MLP neurons of a small language model. Each row is named by its layer, matrix (down: output weights) and neuron, and shows model dimensions 208-335. Each number is 500 + 40 x the weight over its row's rms, rounded and kept within 0 to 999. Numbers have three digits each. A neuron's up and down rows have the sign that makes its largest values positive.
After each neuron's rows, "fires before" lists the tokens most often just after its 100 highest values on Wikipedia text that the model never trained on.

L3.down245:498530411513591521439501486537541519527541454558479488431534569508473525514530542463514550573492464437568499507475488543550493519469508515517554533481512503536542561584522475510512498478455537559472453542521461510458428576502476460485466518558593582514470465490514491518519491474554536501565471530473533506493574482557521541580475582437538504575482569514505489469517514503503452506507
fires before: " ", " ."

L5.down927:462538441536585578534468519494506538492485513486405587478479491530480522513518495575530584480446491481580529556476489558523482489467476472494426488586457519549562516492552478500470511477455474485496430477513498573515505579592530478511485442487372508528559533523529512559478479558548523547518493479531527588529506498516499542512488481509518513474525500523468483467465525529555541519479
fires before: " ", "a", " −", "ic", "ra", "ica"

L5.down834:539468536517470518556485388558538443510502523570555539442469593516596497523461544526452455533506437493481570484529475482436468532527488492496504481518530453475474626470520572479552478497515550505542469505483595529537364476487520552555539507499491480487466498488516495527469503454506457485504546496483509490475472576477468414458515544484481483443551503443547510522441598460577506530551
fires before: "y", " of", "ic", " by", " ", "ay"

L5.down131:487498493510466467412532502454520469508538515527439511485507528443476523501495538472464494567532523492515523476525412562517551478520504524443436449502499556475439500492464474451510473524489448483466552594482455492499587429443522512521575475455481502560502491566452489507588585525546478583512528520440413502484532583487489522434579472516527368512453504518447486472409439455511487477545
fires before: " "

L5.down705:489450541550471549420492501540542536454514503540547484490496438483474469516503610534500545542545448521518518567440445486442556553540475434466495563549582423510504529431499437501564511519426470485518473501544462423466557542529517504480548538485562461459521505457441469496508467471535535541533437586436475502487517547512545446493415543494489518479475511518495512534484559493533523611598
fires before: " ", "°N"

L5.down1019:470505491452420533573476467443455495485500516535444473471548531452543443508501476470559451457484462455508519513448465534513536437423509453513479483560486519563521483500441431431479521504492490499542474566503565486515491476483502485525511457540445435496435499480456585501536514468519484520489460525515501448535519464582532429509519540494517540444521469496534487500498531413475531557549
fires before: " ", " |", " by", " in"

L5.down607:487471465513471541485460443505504458533463506467506480563456500500509466533496520470500501519504475487476568545514499500417516473437466453597436435554464555491520491546426604470511528460464543533491501516566500441508458461487534478479526503541444512526482468522541500596447486497515494564493488561488432540459476582442523545442535425565462461521463534509489501586490538500581493560424
fires before: "ing", "ical", "ed", "es", "y", "is"

L3.down477:515524430542547445496516508496553484493447552511508507543455468524529491482489513525539571577591526478502580599503470470493516530524412476521446475432487471507514502455480474430542529531481465557498474464502587572467516481482443477467529461423490495519532483514490513557524466543529545535556428456490480464454453519554449485464458491481512494498539456552480480560477511461591522541462
fires before: " ", "ver", "ec", "a"

L5.down1306:530545481482512528485491544476466502510530510499564503502551499480489466557519444533463515469475425462494528515514540571493480613526520531477464554488535476510586468594491459508475503528487557553516550503504474548374527495445588461515532532466545503482496545430481558539542495549602485404515497518507500464531445518518546451528499528570468505522585436545537543532538495490427515467522
fires before: " ", " the", " December"

L5.down1469:484567493558481527481558500475489494493512502500484545466471541503500539533451525499464494394466554518452540479509514470527470511521513443473562461471468474503511502511500471527469474552385517502506531525457418503489456534506514507525506521523500607548491385478463547497465515579484464505550593467510468523483506557523482466441502447458550500503555555452491509468529522543500491483540
fires before: " |", " C", " ", " |\n", " Total"

L3.down867:592449484461535531471507466547499520557520496469501525456483537501479517500539418539488534556517564463547499473582484461461512484527523509476521509505462545559542520483471504587400459523568494489476510498532522501498443398531498496446542494540581535613525506533526504501543484531493431571510523484471532510477544452500520468502526523478545423494508631504576482514454480445540536444518
fires before: "ation", "ated", "us", "ate", "it", "m"

L5.down866:477513465522475477492455474575442557475505495447491503518482503471527513537486521498492477538499495420465530580544459536470484520436476501573470510455483537433524501508521571379539520560563471499497495495517465488535449497509501521525536450470513416502552454441454455526527583471508509499469453456489441493401510415410524457545518471473558513483548542447459563526506451471441544511435
fires before: " ", " II", "ation"

L3.down718:508516493476491493432531471533465462468473532428524524535583527520498549436466472494422532537497514464464554526470523522492588498446532501508446515450547547421536505602550484486480505523391480530545548455515527484544385526545466489455467545515530545494504438475519490506498503464520514481469492484541524475492422510526436517514493469476556531501530450574553490521469415461544512465512
fires before: " States", "n", " by", " to", " in", " on"

L5.down590:470453476480471539504512481442470545516484488536424477489485505511583443557537503545443517515523462535602565471494404550538508572416515558518546561535474472496477505460518472525537491528514531515490456472469433570450566457514485485519478488469523479468530436406529480521486450527548482508495490459543499451449472557452499482542544503588553550481517428559463496506491469488516448485480
fires before: " |", " ", ":", " the"

L3.down318:451473496425512496448498397580516473551516498519468521537483507411520373467507493455516528480511498461420483472479491460491465394559548482474529519553497559511528450528491547483497546505438545493520572464480535522506536465519558542454447497477473538453428454477593522586488511456432505528499450463509497492514465477460524553489564525566434491511457458455566486482523531467476455510418
fires before: "h", "ing", "ed", "e", "es", "ar"

L3.down675:488535472511506422477493509484467522549491517504485528401493457532495497493514468494492524481534431484545489488563512494539483528406493454509503552472549439501487533594470501497444551431464498559451474470549485511506456575540423542524561500550509498454484461503554494459570537488484479472513508466445462502419537560487560471505522559533536525554548462517486508520441551554488513508530
fires before: " ", "a", ",", "ins"

L5.down1201:479534458500527535470470577474496443519469525513578475479479509526477561500553547531511492463492518427444508568502503497572539513483544425547535499466601525535490572527536479486526573477456449445468552555508512580486404548484545496438540529454547436489596546527536489438413454457474563416572527478500482601580534512479515485542530449479487495510577461509462563537434553456415442470521
fires before: " "

L5.down1500:491501503472497520515561499472523517523456478498517405461496485508532506523523378533498544513475499501484460499503471460510559517484528478493497529558568467506542480481547471460480482490457463515501548477502559470507522464476426457437518528491513559485456381515458517498494569560503444534457485507540459518536481549482476467491489446513504519421454517473508493530487384487507530505508
fires before: " |", " |\n", " medal"

L3.down378:531517464567522569538467516500490550513543538496521529537572600462493466543464548539528495525520592455529421492461510466565417484550506581435474555516511484517537523477486548487472520503492512482482533461404502521451497522557476498434466508438497489566480497525489446586492504556488503501476516506352486496511436507536526494547489485434535444523571531542521465534402482523486532556494
fires before: "==", "In", " Pre", "in", " He", "A"

L3.down1513:418470499482455556427490571466480589524482468452472461508487489524453543476507456483529529475547505492499511468497524497553498532464522522529514510444446441476522551516555604506484400557526499566517546505501488574484691473493516548530563504503453480476507519495510479497525558477473506476478459511482560499502493516469499466516468496562440484511566491546472620490522507496515545449420
fires before: " the", " he", " they", " it", " she", " again"

L5.down1174:498484473437535499548503524474521532545546504498459471614488494419532525577478494507479478503526524514558474457488420442510524479535516482479502495595537519435533482479526543521423502437622479465492465390482451515483606432507561541478524508484464573513483504481478506560444518502522464516435518432541500564519508522579479574454486456536511483547472577387404466529524490525496550494500
fires before: "ed", "ing", "ment", "ement", "ive"

L5.down1056:535523523530527531454464560511595558480477580491509510508438480495551398497477459492453411498464428491552525492492446506485444492493570446485530503479465549489542497470534462510507532456417556480498472531534459502469475568513445510536529392491513510455438521484480504541557477448567482530504502489563507508532515540501512534569453464545539465408493383510519588532506488555451493581530
fires before: " |", " |\n", ";", "ist", "it"

L5.down1492:460508583502450553495456539447533482508428583461539504486456536545486493515620533453517484510485545468479442430520445501554505500501485494510510562439497496550500430456513467469470487505500536432478479458484471443457507550520506520416591456524549487513518529503485557543484489502498476439433533502479515530507515500510485498458481476532555495468583411476514483522483494510501533506469
fires before: "==", "In", "===", "The", "S", "M"

L3.down611:569464555464563506497523574491469428525494479465551411556436499552514526533415582516490551506499595501421596466519499499484537532492527459503465531454518547495563493584559486534501539499506469532475439412544550491534445447465452552510429521488491503478526548541478455529508483431555512506466448521509532526476538552500438486455453468459565464572524493569496543553513471500451513509494
fires before: " "

L3.down455:435548516564448479429465476541445518491451476434518496459471463509455519555486525564466560501528538506487507456530525471467541489497508522529506517495501506490472553501526520498463504571537535489571483466508499547462396485487469498542562481496487514441524520497484546501504582522476439469525441502549471513416525552545484541449537505525452456449499496449482457484533446485519476487463
fires before: "ed", "in", "ing", "ation", "e", "ured"

L5.down1467:457534489505410577495506485550514575557549500465470399484450544496495526476454506415520508461509578475456452465474463454464451483414480445476412516521497504491490501503464425504605531553484465509452499533508472520558452590417569433501513499485460510503521486453431530556513496465496405572527465537536569533511467477447523494461463481510477474497468501468525493470526452497434527490487
fires before: " ", " /", ":", ";"

L5.down52:474513475499504547576481473468491558492443483540528483482590484511561509448456447487419497447516445483548551476495521501610494503513508484529473524474551558467468514540456481560564633533511465563503533411512493511475412439473523479428526531548477495573542519485514411501547536514525476465450475502484508478501475522527549527454505473481456502456459474476466512541500451435495408485461
fires before: "ing", "l", "es", "ra", " than", "ed"

L3.down905:542504476473500496480493534457580455515453523483542471475485518429438508546463375573593499466465461438421411418548431438457489500539528481463496532518505473454586416583503448486464530480487563530473498508485496536515499551473497489470523504582549548483503444438546511468429412504530460449511494470551499498497557549523525516490457528460530511468517485454530525490468524455541459495535
fires before: " |", "s", " |\n", " medal", " –"

L5.down410:516458543498491490480488482547461507472480515531472564446523551494460500465502548548511547482470551436515496522473491464501480510549489453524453488480520366508539450519494458510492474544493538518496519494506501512477494553459494467532543477437503497466492480452542521425486505472455463577600458583490433449391498493512467460453558496501501544483530492471600543503578497503491549483510
fires before: "ed", "s", "ing", "ved", "hed", "es"

L5.down1380:488448474522466549499541534553496484446547569543492453521511547463500486486476413490439467535436443438542510459489467494408485507478491547468502470499508433489486512525521456487545481450554524547495501458519463479549435458502490491446454455495467553518558519488441454557501555547575510522491551513442514569522540522498526579563499494437405457490490480432504432544426525487462519575555
fires before: " |", ",", "(s"

L3.down641:521521543527440469476448536496468537566476505456541473563492562519380478502511557429485528476533553535513460531532515470453507558523496562550440514520499501448506476462469532510446498495587477546465545499544521521504536581500483460531583559499434501501542527499441515475548491537532452434469471506485487527498526517466464519542484448541506492618556507555549506472494418512478490559524
fires before: " ", " (", " •", "-", "th", " A"

L5.down50:526475520517463580406490544535463505561463498407467493492492512486455528449490522489424538474506501515500511531486567512523477486473472531558469456521526510507511463508504562463459469492491578444531431447495526530509397527487449570472544495456456475542518498503493475450492485465535505600431536493498555498526462548437470558503508537427510501501412495510537516463496484451555498444485
fires before: "ation", "ate", "ated", "ately"

L5.down1496:509530470544536585490416564492415493522512480556508507536510515499534479471558525511492512564481573577454557539549534479457486483489457543520498519539512509492485468462505471558589506474495537573462414465491489428468658525535505495471471436510404457483507492555480510529494484529504485454461485457494464526480525525523549493501462550502524498511432541493486521490469552532579514493485
fires before: " ", "00"

L5.down797:446473428508435494533466538493540480434442523578526557551516463427498420531518457487577546515485471462470468462536499518517506447499543515458459502479517466430472505569524522484481534497556492491498517487498542479468458530476488401478510479527441584536497541463507564539488549582521498521462436579487506425493523475532498460496495442485428469512451576523465456553494497415509515499445
fires before: "ed", "ment", "ing", "ation", " |\n", "ant"

L5.down940:437465488517454545451559462496528519520509506525509507438479529522449509538519561504538488398506521431521529457540521503531541552502486514477447551474547547504477510486520488449436520469527499509472524521482574475418292453410516501446478518489476507556513511510555570463445500470491503547525464474511477482437476558450453525588452508597510524459498435540557471479458522485478459481523
fires before: "ing", "ually", "ely", "ost", "ed", "led"

L3.down450:553478474519461511391483511509484484462514547474460499484458562439487574506499501464432485510547528548531532500515478537495503459492496519539489501470540544531479530498512507428480458450490448467468559429549551450517460463483511471492493488434504461476468477455562392514553478536504487501455518487482514467474497499508546530440516496575504529499528524501539473516469473492492531524506
fires before: " ", ","

L5.down411:534483548521574571520504462473513503551491496527488426538450480516508509502450519445505467446521537533518481508444567508491557460557499482448415455588473478468488459438506508504538511488474468471511440545513507436498652511529536402484553515524478432542426504515499540475503516530523520636518436529480581492508509534485499509461513528537439455572496551467497548530491517542494489502524
fires before: " ", " −"

L3.down893:499506489517504502538462472554402479508493531468516510536498517548499550462517469490600464551550481457446442485465523531511512454427594471538521465513505562485517535507466553441493461474535482475496536434510475491537452454524530533553586445530531533503527475481531479468490476530512483446525456444463471470586556527570564499540537507536513520482486483511487442498443529440456503449489
fires before: ".", " ", ",", " •", " mi", " C"